{
  "num_hidden_layers": 14,
  "hidden_size": 224,
  "num_attention_heads": 4,
  "num_key_value_heads": 1,
  "head_dim": 64,
  "intermediate_size": 896,
  "vocab_size": 2048,
  "hidden_act": "tanh_gelu",
  "norm": "layernorm",
  "norm_place": "pre",
  "norm_eps": 1e-05,
  "positions": "learned",
  "qk_norm": false,
  "attn_scale": 0.125,
  "bias": "all",
  "tie_word_embeddings": true,
  "parallel_block": false,
  "init": "uniform",
  "init_std_qkv": 0.0334,
  "init_std_o": 0.0,
  "init_std_up": 0.0334,
  "init_std_down": 0.0,
  "optimizer": "adam_variant",
  "learning_rate": 0.00113,
  "lr_mult_qkv": 0.7,
  "beta1": 0.9,
  "lr_head": 0.00613,
  "max_grad_norm": 0.5,
  "warmup_steps": 511,
  "schedule": "wsd",
  "decay_fraction": 0.815,
  "decay_shape": "sqrt",
  "final_lr_fraction": 0.0,
  "batch_tokens": 65536,
  "max_seq_len": 512,
  "doc_mask": false,
  "train_tokens": 371300000,
  "max_steps": 5666,
  "dataset": "wikipedia_en"
}
MLP neurons of a small language model. Each row is named by its layer, matrix (up: input weights) and neuron, and shows model dimensions 80-207. Each number is 128 + 24 x the weight over its row's rms, rounded and kept within 0 to 255. Numbers have three digits each.
After each neuron's rows, "fires in" lists the words (lower case) most often at its 100 highest values on Wikipedia text that the model never trained on.

L4.up811:079056121150149132124155190154167142130094145117147128142084165133102106136155092087128126120139096139136119104145135149143118157127166087105142081143165175116128147128123122144153139158131147108100117157182111137145112156157145140111124160181117130113127108130125113147134157141127080089123096130149122132130092101176160171107141143119142170112091127068125131138092094163095104113096
fires in: "of", "united"

L4.up86:169136102178093167112099146120123114107115095154135104175128164137121076136133150147129097114130120116108135154141126125097091134119093127146122174149142147086101146162112135081140153138133121100136131122113148138098135105124087152082114111111109131144176139089119128136116141166100108133140130134131114054149119127150107116155122080092108123137130156156128172101133165169124112157098
fires in: "an", "any", "anti"

L4.up163:124162136165149148085149132156107146115092134133142111156141119100157121133130117078065122125097119159126157126124133105132136149160133106106110110167109118110130128127147141126122070112133133110141132139140117172131121141105108117177140133092092141118133145100142093113134140132150134143132106127136141147149158124164097147158193098095160155138123142130110151088121184128146131136162
fires in: "s", "its", "coordinates"

L11.up388:142126172086144121119132136149166173192091145112150111114152108089108146142165109112163118119152130106147119081100115123127130152132081130133117092133128106150114117165134157113181105155159128112135131113111149088143147148138136126129117135105092136126094090154167112133144131144145118093161075120129104107125065136117133190134119122122141178132070117111090103126090147095103117090144
fires in: "he", "themselves", "hearing", "had"

L8.up545:125162107151134168124151158148116165183123111094120129141155149112123116124125144094124131138157116150114152101088106113140121134093131106148104132154122161111122162134154148134130127128147116083125137151088112153130165147129150104127117118152101103128131083129104152113133134130154104121163113113167160112170114158079131083114139129117132131134139112096143156145106165088155141158173
fires in: "which", "but"

L11.up154:105121119110113143104113104119132134103174092112121112121186105124136088146163130083089131157132158144170177105122109119116143119134133112149122119106142172124116124116120116158160097104162109085129159148110135075144132147129158137106108141083130141119120144135131112144142198081095119156142110137130110103113107131109148153139142126114112157125129119134083134087136141127112172137144
fires in: "who", "that", "since", "david"

L4.up394:106140132091077163131117082121108164172100129085127133128138148133111134110131143116112105161100134137141164127107096115124092126102122130126139144165082146113110141124139143130119095108146132097126111158159097075145141099120152133131130146137116108129189071116165117100077136108128099151123155105135142162093148099122139143134139110153112137088143121131109131135124157094146179146124
fires in: "2", "1", "3", "7", "while", "8"

L2.up418:155183117127157070094158188113095149102110162104099096089135152092136143129148121160087170142157143084148097167146111110135105122145151108140106131127114120118135106142111100116136163180106137132168137117067139113107130129096093138117145132138140139133107100152148099130099153119099095109133106126130158099135151125149150153152115140114136108121118103136128111100093154153103093135113
fires in: "was", "is", "were", "are"

L8.up470:135123132112098096133103152107068122133102117103106099148103104158138149126108102082132113136146164109129120093136104076113152085139128087162103095123099084127164129155105124124094127130139084080116092126118116111164154121136106128158148162121119111096152119094132126126126119116143073133118160140123136114171134112135101110119158138172091156127132144124080104093102167101130118135108
fires in: "her", "returned", "coming"

L8.up747:150106129130124122077113132133086136148140165136110081132141146144143106138141099126153140146118151105121140135112112139136079168161102117127127120122155127189143143142143193134150086172139153077123129111078160113166156111133095118160148136068094153184102097094149084114111168114127125124124141145161132130119158153144166145138093126096110141142118124142143113062113144125132136145128
fires in: "s", "his", "it", "the", "their", "its"

L8.up174:100104172080123132114159113158147137127091103100137120095134146134098101097143134127084103141157170123085165092153083085119128133144137122138151144143078097134121079131145102114114113174140119122119111157146122115129114159119166162082106157105100168123115085104128119137137172172114150113110123138118124107113087097146108158091120155134108153120119127140113129095151108081112134145110
fires in: "he", "who"

L2.up73:114147145146117112165133134153149123160127131147155152096125115133173142140142109092114147161172127150140168125121157148088132152090148161092140109100131101124188108153137149172160146113160125172119111121156152094136150121132080111163096104089094093085145135133098097103121132151082121133109129142137123121115116101129122132157163087153102160137141108167123086088128109155157160140125
fires in: "he"

L4.up345:159160103147101112171103161168147099108137172167168142132099145101114153131166159160124132158154097141129134126144100124080117143100104166116105132120101131100156130145124123120111129145157069136117153104117107152136084165165097107148137103132104090132132134136124133090163118101118143158118110117087118142104136142110154147164071164143144104144151109103121125121128072132131131118126
fires in: "of", "states", "australian"

L4.up261:154143100118108098100142142082088125165155096122109144199140107074150146105167121127090153147122138180132092122153102151106110098113152108143099098124129150182131155098132112127123121157153142132132171098086131111098130133149115084185151119120148104129123151071148139137111138127139118113109134166123113112097082156114106126104119141104126155112150112100117106117102172090171123130151
fires in: "also", "which", "company"

L9.up159:159096097125149161153105158101120135145102125149148092160141179119110128115162104134158101144089128143105123163106129100109080084189125065131100139120124166143146106115148147094180108145153142125115147134141132131084149119146099129126114159156086127134116149155142129087134100165130124120118119120113128120126133119142097171116118154112148138117142182119128132089127149183077178116171
fires in: "an", "angeles", "montreal", "any"

L9.up630:160146154096118119151145128151090108137173100111156105120169074113128064158148106132101090171116134095147146119163108126125127151152091091085106136166149116123144132144131109133147116147112186100157103112095124101179116146108123142129124134104166166170108079098124088126121116129099129137115113160115101135100172135147123150119114135136113152126114136102116122098098181164118118091132
fires in: "s", "m", "his", "includes"

L6.up521:113125104125133090122133208119141097106109131113124105129113162156117143178142084171147118118106178118123143147124137129107149126136137110096145138090101152111118141147118139123138139111168101116127136134142121131136096093109155145134114104132136142136123125152144091110113152158064100171127098180106098127142148112103138123123103112127128132118151105111103152071145091151090141134121
fires in: "by", "preceded", "to", "opened"

L5.up90:137119135094084130094127152132137134085131099123104150173145136147106141162125124144078155087167125153143105115098157147130092132103106137139111168104173141081104143113124110119132123106153144093128108088137121140130137167109086120143120127137136142158126148143174114160106156157111112120153131139111129117166123151110169142152171103124158081110113140093095156087102172171144109113109
fires in: "by", "one", "as", "currently", "name"

L2.up125:111090096147100101139145101133156127105100140151076146121110088144163118135113138119080087084159168117099133119141126127127167113133122099170116117149147104110106126104120093160117100142093097166091112145118152125150126142109097112157160175136150168165156158109136122141119103098121114074149163132133114099137121125146121095128139155144150150115078109086152131123115153140150137101113
fires in: "the", "held", "york", "domènech", "sabanicola", "see"

L4.up722:083053121104107163152173165146142142163131116163129106107128175107103154111171126101153118131141160137139136155122143156108141102095124133160175121109119157110170105110093161117115159126122129136134138164137107100138097149125111142099129108185143119113153115133144145121123157104097099119139065125109170165141099122193157142138124112141148144121128133119128138108137139134119121081123
fires in: "northern", "southern", "western", "eastern", "northwestern"

L11.up487:145107175120157112160083121145113076161117162150096143153104149138108082139155125119126131144129101127122097095125090155084088145105106099160095124079116152172103144113168111088136068185155131125124122121076194144135090137140133137144138125084151144137161118103159126134134122135135115113117100154104123099084114138159149123134112168119132100152087156130152123109146143106116086107148
fires in: "a"

L4.up448:089091125114133115077096125123087080152104115101141143126120167124101129120113149068110168157118100136102119171155105136113138150150112126147172144175134147143085162103100111114156120119137152109079091137118116107115123157134118125111113142137107171119119126098134103105120144164104084152136091157099134094162110128122138143142092122104128108143149146125129151161113130168149172122150
fires in: "school", "museum", "festival", "film"

L4.up605:105126107123136108111063134101124151126113164110119083121135098133130095104161153145100134122141127121173130095120128123158119166137124155121143147138119143111126117131122120119152106110123107095156148125119162123136113134134113162138130070183114118133134161141104156102122157111067161096126126092134109138102147085153113157162154114113152108137104109128116162113153134131064088135162
fires in: "on", "from", "after", "one", "increase"

L8.up324:179125120123095101107074136129134108149135140118138148130117105123120101100156126096096149140153162174083127146108117091113130149120116098129147114084134132132122132082120148137115131160141097101145116133110123064126150131118132132152115133100104152163107144115139116165127131159118115104129154147139135100068110105097128144104084106137122133092140160104119181138117146098147142136167
fires in: "that", "who", "they"

L8.up410:149096139160125100093135116138114135183158109074150152141109093152122131135132116112155137106147106072132128123167156137109106123137123140129149099100088153178194113170142135107104097128116143115103110131143150143136090128129132129129115160113177104144112114128127152148181118132087120130167142106111097101094166134106094118133113127130123144113166147109091126137167106121121157122151
fires in: "two", "three", "increase", "five", "anti", "several"

L8.up539:143127138184146145096103137139119122130110123102132110146118133152130120136117141145137179157129102126122103098169122173123093134099116176130146130142127069121140150113163171119120130107167154081128129135153166137109116181165114177124118153145146068149091101094117142172146130119106101103116118158142208154125126107129163143148139081103109110162079147114132113146138115141104116108152
fires in: "on", "in", "professional"

L6.up765:129113147118123115112138156142091133136128143127103120124130160125117134184149186129116076140155153170115148089137134117106121147126099096134144157126113135090132126155120121156138130145135130118118112119094143122124149076135092115135167159166140129127153112132151117147122135117129089129158087132116181159048107084140173142122158151158151095125122121062088155117148151154120123156171
fires in: "at", "by"

L2.up397:131135101144143095122105127102086140110107128163146121104105150169146103166147114138100157157143100153186111121147100125124114131128114098130145129120121132166101104172144152130134107136146155092124095095095160099137114091180154110146149117117179131177089124094127079129107138094147118134112095123127123133141126128097125108142130099174126125096134129114088155140144147160099110147123
fires in: "in"

L6.up361:130122128141156158127083121129139096174151119123160175193117110163118122146170115118171131153140155125121107088150121120119088132114114133141138150114150161109147127108103134154151092133126122156150124121138125088132107170170058140132157160128106136145162112145091139153140127108122144104105126124148099086101092130113096157105095108164156135100156155106082169117116125154094105151135
fires in: "2", "3", "tour", "5", "6"

L9.up357:173139155152170132141113104104165139153125180141169106144103126148135125101163142113072164127128104120101122137137111142122137124168110079138120097153097150111157122153090137152133137166131110095127070144117137120116115098134126097149159118112159165151105133124110121109148123136087139056161135158127103150103096159128148184167125150116131139108111191124156141133113161106087115161132
fires in: "at", "appointed", "attended", "number", "there"

L2.up262:128164077137108112121150162102099147113146155104115121127150142129136152139161147147148167095198123109106123090108115159112079137161119162103167084103069117099156127132124122128115137122136114121148098129090100100152103164133142113158132130093141111149114094149112125139127136132114108141127134110145124106116081120115164184136169119148133120160117087080140118140156152147090146129141
fires in: "by", "after", "until", "and", "while"

L2.up440:139139133108089152128131166151079160135104136147105152148102107129141122179162118101125097107108167102093148149091116177103120122130129135146110122087157164138168151136102136115120083170112135097117194086127121161159084134164096127105170132135140124118179129108108086165165160142096122153111119151099136123145154122145092120092106086160133114133135132139099157079142162110135125142127
fires in: "a", "the", "made", "la"

L6.up169:131111099173181123101118145112114152115141178140112161108136140120142148128163151129085142179152119173142117144116118132116103122120091079139127134171147125112134108155109156152123106112090149092144158161111110146129066131150127103132122117161110117121109136134153151121125163088092127113150124145148169119089163150090118118142141135132172115110145101115141158129105163163118140200167
fires in: "on", "around"

L2.up707:106128119096107121088116147129124166140138134142119104110115121130103116113150097138098183167103096159089100135111097095175106143133163144128122102157143131182111105115127172139120144111123148135122144104098109107108090169130131122108152161185116158112135148105119133140099150096099120114108132091115128097128120128170122132134119093146133137150121081111078170103127127133159140116144
fires in: "through", "into", "high", "throughout", "highest"

L4.up830:115149088087124112109123138103111113133140100089154153151106142135098115130169144088131125071148115141133096087162155131128139118097158149153119114113114117092119105163131134135130179150109146100148136103180071143124125174140115133151156130114141094148084112104118136156122105077157137150124167112124125131088118121076165174156117173152133129117152111124139154113158101165096149100113
fires in: "as", "of", "in"

L4.up576:120120138144145116073095109157111143098094144160110122124120140109145114139115149077126131119136159111106126111151144171138135153156116134153142150093138137117115133154152101136114081134131103117104144159133164134134154128097152120116164143093155171168129134129127086129162136162120129159120099117165087124152135162158161118110145110087129167146063158111095132151103121129127165143142
fires in: "he", "she", "harp"

L11.up333:071148135079136152087116181112076137105126132125126142115097158127129139142141121089082134099103131174149115099171135120150116125116109108105112120153099148120173114140140131149165132124155098133115150100120152153110118149135076116087164139148154119134147100072127155156142176090129146148153130130090142133163140114118137087143148124096113106096127169145123096157140104142079084156164
fires in: "for", "old", "on", "vincent"

L9.up400:109134181143111142140137175145135132118116111110163106178153129120102103104160090140149164154096107160154119106136133148074101107145116162142139130122139115114131129110152127129148106156136139122125103121143170133127061151128092102099155177113171108168122140098141151157172163139132124141119149144128074107116130093139151115112104126113148152156089149120133149079125094131113114106132
fires in: "to", "on", "must", "now"

L9.up580:121125180141103108115083124169106102127147145108089125148112145094122150100145157116108116126145175129142126130108138124097087103139093083122131135153096158166149123174142152110124072171174135142140148092092179143177181128126131120143150139137163123111146071133112113135119152092106138144158132125121137145116180121091142143101108161135103130135108166179134162120111162140138108127172
fires in: "a", "the"

L9.up330:137135101128089122102168105164104104115127140123153129140109112109138120128151132077165151114157141136082118110146112127123129148152109150191121130116156142119141106125069165091099099099092097147164146126127101133120086168087133131184100159156111117113147128141143112100148140110134118152087087094129146117162119148137146111122130128113190158103157108172111152084104111139108079127164
fires in: "is", "was"

L5.up537:152119139113156142101068146132105122102113144142146152147105106108118117132129133127148162131116157179096130124119157151133133117131118164172127108130133125169169124138102160103134096156113112081102154125162120117157122157162082124117128156107106112186109157097116114110120189132144139084103145125084128119158151138115134109143105101147109097137114117142081143156140099124094115109172
fires in: "0", "1", "3", "2", "each", "5"

L6.up671:158112112143151071135165116151146142132115146147162137153160131147132089137118139146160154122152118176142101144133110163152091114126137124094111128172170128127069107117168122099161135117166134103174134135099165124142125116129134079145121167099107112098113143124143116132163088145104099104128099141140099136117118121119102171108115098132144102137162107077114090128093090181128125126118
fires in: "and", "allmusic"

L4.up257:121099120107108129140127108114151110102099125094142147116122131111131109162149148116137126135159155110122156144188181115104137164152164147123134112151127112152131131136142141112118144126121099125166143115111145118104086183150114155111116116128106123089102112109107114172137142105136107124170122151136186131160138112122154130136070139116174126091122105098110161127128127157098118148089
fires in: "no", "none", "tour", "novel", "non", "award"

L4.up581:159122070114123074117120109150137081154135157141144119112109202089137111120120131144153180118162171142161122104152106140149084162117165118089131128115104129121090131122145140112157139152144154142146097118113136090111134171117123134155152123141136112119123144106125111141151139098112090123111147137118126115100145094121119131145139101158147147103158114079099170135125130111108135136184
fires in: "they", "these", "theatre", "following", "there", "them"

L6.up678:085146160134167136128128143115108150126156152123144164159100097095132138117151129123071143162153149096108102148103095165121131127104099147137136120122073141095158112168142122118101115134126146110141113125123162137189127146150126113109163187133152133142124114125145120101149172069108096170136100112120137130118071143161096129126093132156154125144136101100145158163135153159118122105104
fires in: "of", "to", "replaced", "replace", "on"

L8.up860:113151129148155141096116141111133138108118110141126110132089161117105140132165134098113106130143103132169120145164098116156089150129128132135166122157092153149147156158116097169119131152162129103115127121153166161127116165140127079166206158146113122127080124094101120137144136085122130141133112154115129112131105091123130132121108101128108085174127117132134173127119137143107111139104
fires in: "in", "of"

L2.up502:136120111109099103136088161114110151098136123090113150118126131148107157130105128139145172122130093129092094139087142133100120119106101151097092136117146158157133096130163142102152179105164101102121132125169096149128151170112118149158160116101104108172112117159100115095125122109090105117132109106119165157155125149148156109149109128161130160119106143141120096097157104158121121124156
fires in: "on", "film", "zone", "films"

L2.up668:136113169141137095078154170108124148130124142110104100109122184161097111103113131119120136178086141142116158093148110157164155147098159112150116114127136142160166148150104152109110092109156086095134136155157151131143125140111111102160111137115161146137085118174174118163151123081094085108140164116128112108135120160137112094094109134128116099160152148094116130098097135114098143120098
fires in: "by", "in", "from"

L9.up342:097172141118156120102101153116109098098133139091094158143095147103120109150102103165120137166138155138138133128100118172123151164094075151162166126167110068147182137128089140127144116143141155083149102155133144147112153148143135146118141113163162106128117116121127154106102127083087155127122152092112149130117114113117138096155146115113135136122134143089112131147127110163135116125182
fires in: "on", "between", "through", "of"

L11.up741:141148163134153112124162128146113098133110086140159119108149124143106151120166102157113103149095127160161106089110096093159132152136114106136136149162203116112153084136155130134120104159161112088087105132150149128182110137101096106136174146114136129170115104076133124165121124102154113160108128090139148098120139111097153101135133101151144136119139131126101138104154151141095147113166
fires in: "on", "together", "in", "painting"

L4.up125:107111165127079123114098145128170101137161143130123153142121124116155103124147138102090142113156147149131150122191141150043101091162144095112113119085174126107130098184131172144156093122135127153096142141143154143123116118138133086140102175102140136151093136072148121126111136117099111091130127162125126148137097135075106162140144108122123175122110132132130117134115131108093115129146
fires in: "he", "she", "did"

L2.up227:118115125100087132082106132136091149118105105115137168170105163148108092137113161152126105107110131140139136077155131160174159093137139125125112120186141107117124120159108147122093143129149122128108132119093162166151084134108111141151141127179096161096110099133141126120117116090123098142118123127091125154137124097119114137142175087165073099107109129140110139134103139149147132169124
fires in: "film", "award", "awards", "role", "program", "actress"

L5.up22:125139112129143118124132164119143116127167171127096106095144155165078164163129153141159151113113191101149154120102097182118135139143153131143111134127150165127157140148117129109125148135138086112152164120137147146095088136110133133096153149113157124081099140093159144143156154109090117111150152161126101113110106100082133138106084119145177146138156125103134160082116135108083115129105
fires in: "of"

L2.up49:122099157136130103151142120107140141102163138128105151162084150159134142153166143154158084155128150111152105142098106110114091112168147150156098140144109135127093152103120146097123104097107110137097154127120128099103098101126161130123111099156146138110105163106149139160155091105157122171152117113137126118149148130117113170161107087111140152171167163099130132075125163136149136135098
fires in: "an", "any", "foreign", "28"

L5.up120:139120152105048133089113168146152156105162172159125121168126117151103146117110159097124153124148116109125097115176087129080094117141109093163138100109114132152123148162135119105137134140117109112121104086120110151146097162076156157147139110113107113177127096144124100091212140136100115137116086171118117091075130100142140102128096115119151170109117152148123131153140101120145126098128
fires in: "a", "is", "created"

L8.up332:157112157126105115147090138149116129140087143094173124137100189107139165123072167119126104128124121122137119084122127128152164129183168091106123130123151127140141139123141144083137077148139122111140107090086150151149142159105111114101117150155130160124104110137159097132130130133098107140116133110110161153088131106161127107109121080103135141146100083095108072095114161112129128091117
fires in: "her", "she", "ships"

L4.up392:086114134085085095097113151150126151122089124128162152124155128168160101136132149099122136128138144118128113125170129114125150144170154105146127136102152100146156134122169135129154076131113122115108118158121128093162153163111100124099132157119086120113138144092166101154170130162089109130137134133150152147154188147167143073115125109092116158113121112110078130139136127135146151140171
fires in: "she", "he", "some", "night", "source"

L8.up169:148148101160142104101155135165073130112113110100105122131144115121102127154175096133122134138123121125127062139144116177184125117166097143115091148149082134124152129127124149095125136127123116113181138087098130119161157129181157144140146137111120154118157095146114158115116165154118156098136116117093171181151118117133119140150095156131134140157112149110149116099133118129106099097124
fires in: "of", "and", "corporate"

L2.up393:093162121133115157133148122121134144125105164159105139149144141130120131132167155105119145138197170101119115171112146161107090141152105147105132098119073142131143105160131100091136166142153158128175183130103125144146130129163115124142161150106138129130111081103141164118134192157122110116147088112119106096142113090128109173130115100130139124129148090120109164091137122146140108097142
fires in: "and", "of", "were", "are", "was"

L2.up113:093120132134146108135086112072085148139147180127085100138096137158136122136140130126138109153123139102114118097110154168179083158106157139158148134123115138161144155121122169127120151156122162100109130102112116107099125180140080138153113117149139130177105086155096141091083166140084141113146100097138116122118088133098108157166129094156173137118169135112110181093147136166157121116119
fires in: "during", "through", "corporation", "throughout", "after", "in"

L9.up762:126112113109117163156110154114138130090130160093086138122164200131133108130118108161170155152106129149142113133139127154146148163145144130142155135146124122168150107115153132156192116173129114081113160135168109107140118137105131176135150136139131111098112105111153136131117161099111122108085135092085100119118179087101134135137163118159140123122146146097139123158139141179090087138098
fires in: "of", "individual", "department", "individuals"

L2.up226:149123107147096153080133111140097096092132085119132167149123141090122120110139103128115143121073125077144143127159158144101157157131131159102140117155154093115172139131149145162111133147136145117113116148146121169147149122166103099156168129102157157172111105113145110165114101123150086125126090121095130144137132147144136143111109112100098123129120122147069124109081125164132101147163
fires in: "including", "film", "role", "candidate", "stand"

L5.up845:166128155128114121148145153107140126108111182148085121075123100147179080144138142115119127136118108143113122167108165124125144149143114095151098103108129098133167099112148146162125114127109110078160156136141159093151120106142117098148100136073156122151103107109123095155161149163109112133112127109099114145160134093160138130125126118130150172110120158156112122109111109123142089085125
fires in: "had", "has", "have", "are", "rochdale"

L2.up197:171121109133169116113105111164106167118086168121110160167161137102091148097098115132102162133161126112129146145091101147163064166101144160092136112126137108178133113146153154111124113145102163096130138104129100128136102099159105157183115123102177110136153127165125138141148125141100134131132120121082135149148125145095131107136137124158141149150158135086141109135138111173125129157147
fires in: "to", "through", "throughout"

L4.up279:133119126148140093144137144151155148110132159153097101108110150135145132121113161104175149122134139109079127089110061103140155150145150171164110134094162165142096117147135169139111125130129101096147165140164159105116096179141116174146110068182091136128112140109111134111135132108118097154102143149122088081147106133118132139116100081126114135114185122073111171096147137098107110111148
fires in: "by", "marine", "marines", "asian", "sheriff"

L6.up516:099150138170124096124110196122118133110149147133178150130121141133111113118156115137131149182103124164124112133107136168196130112118143147127143135085099141124105092139097152109096094115134166107151130120149088150124094156122119140123163104138132138146093145136122126152144179106166164079149097152131148105093109096140144096102142099106115105163132137112162180094113098171149125153146
fires in: "on", "through", "of", "pistoiese"

L4.up680:108156103130117123128129139073130153148123173105146128124134122138167133155125130133126109153102155113151147119112123146180115103154127160163098114131132138136128130126096143161109150146146128099149146106110117163140094154107123119113131157119127105110079149122118147149125183109144113109141113130119113142101131102169155176143115076086141078129146138124087132110184081182125158100094
fires in: "of", "during"

L4.up514:161114098193093093121152147113078080140100094125122151155103146122121110125129115096110102109128134143118165124105109151111143159159131144128128155129097098126132118108113122091152122146142095147138114112177108133134120148099176142155145113146070100103144125117126142121101144125124144134127132125115110156138136124155114143127148133147086135122123104114143122144106139110117118145124
fires in: "s", "attendance", "analysis"

L9.up259:106101140142103113099072130124127129095142127087111107156142093129108117136114099107126128143100087133140142102187166162110117105130105092137120143145137166162109178170147165133110090182138111144143166108135134088133167157133151104177138135161124136145144090117118145111144119129159139120103116148079096099125115117131132125132112109152137147119184160096072076117179171119106135104124
fires in: "3", "2", "al", "3rd", "1", "6"

L6.up296:155141088130066140144137150137114163099120154178154135161149132142169087147099145126133129158078116125062113158154137131114070106125086082131104094148116116150174114127177132086128095150125108108183111095148149103128125118109129120111122148102147125148134115118138135122115137102104106064113144126101094091143156117169108152126129122121135170151126115120136108101141134115128101161131
fires in: "is", "has", "are", "had"

L9.up482:116182149070070129149131140114099143145114105153123148123136167104122131086148085112134119146139125135123140123131116116138136098091131083153103140145150178125129121135155149112110137113156109082087162148114155142127117169170098131107099157097128090156126124107116145099119122158127119186141120129172152105126132125092101151113151108132132162141116108119108087107122161177117106138157
fires in: "which", "it", "vincent", "print"

L4.up316:134145114134124151141140135167151122119153141116141139105132157152095108151149149173109161153146146082120115108136115125173136154153129113160141115169106108135108139165154126096138135147143147153117128121120117165149168159100107150128089104106161111165139100182122078143146110146080129128097109130090081123126126156084159101133072125110169150104147088147085111118094157131116146123147
fires in: "there", "aged", "summer", "res", "featuring", "entire"

L4.up172:110115148101138140122138136129119153133093145181104141153126157135131136115143121090113118119171142104139107094105109091053084134160103138158135093121126085122152104143127107160145106163104105116148129088173137138163089135126131118126165182100137132137123123144120162131179164150125107140132115134149079125125104132144152148096137125151143137148128120152138139117146101121121142115134
fires in: "were", "be", "have", "are"

L5.up447:147132133147115111135154133144177172107129137117120137093145103181126175138120076125147167133128140120138142103139142141120080144079168130129096138111100123113119102153107115116105132118189143088121099128205123120180148119097151123151107149131129114105089127151123106150157115101119112128160124128124149149142144138127103142147148112087162095131182147090127163085172139166104083148134
fires in: "by", "together", "of", "azerbaijan"

L6.up449:140111109170155111141143112139149120151121091140072117130157141149150118150141146146098141143140115142113122093134084119128111112172122172115099170154138157158144126130186136094148097146183146117179149146168170138130150129133105144063122142135136100094116126127127104164151128153135134158081133149100124127170135095141077139102113093105122133108132121099121145157139142135110110112137
fires in: "and"

L6.up415:115066158132101121122156097135154105176126149116099151123131134108161141152136156121097075155103156127154152171140134120094098155125111124188152137124119097110120167128090131117136127146136111074137127151160142137128140094162085134123130130153154151131110137141131080126183122117140114132117124126105135155125111141127163136176090146138129087135109125086112179129137115156140130134096
fires in: "1", "0", "aged", "x", "01"

L6.up395:121091106129115168118105114130143123095109110124112136101131180097122123096154165126099155133140134170084106132132115168096132164158108112164182083107134103145139113150146143136161087162149133133106116161142161134106134136176139100122144163068159115127123092112125130080113121133107106105095094146077097124113105123145159129112130107147122143121112130123148168129098116132124108135144
fires in: "would", "had", "was", "which", "will", "and"

L4.up229:113116111119061141152115142158114149184130137159144091107140094145124097132174109132114125151128121142166113104124124134151086157106112113153110128157164139096113150159145142177090101151148103101138101162128165089128123135136123126159134082141124159158097148101123120112140145089120100102166101149127116104146097140123184133138094137149111151143138118110114137066108114109133153164124
fires in: "but", "because", "spain", "part"

L9.up709:157136107157093095097154123096112139156079177112086146136112163169165128151171130133152125134132155181121162130094113101068177101112131159147154154129160119136146149165112125119144149111143126088130103165105116115148138128142129097129113151169138106149186128109101100129110121108128106131134119131117169090163145099147118142148140135091159140107086115150111173112082132104150114124115
fires in: "1", "0", "2", "3"

L4.up710:136104116130109100108141115129145110116171075101172130124113170111155143164118135121109127143158156142133148074176123078108125122101119126118118151123098083127082129164119158131165088132162119146154095103070162117124179147109099147170121148165164141149129120136123102137136083121123110154098084115093110108118157113126100105120110156088160116093111138112113133125135121120126153132148
fires in: "they", "them", "m", "themselves"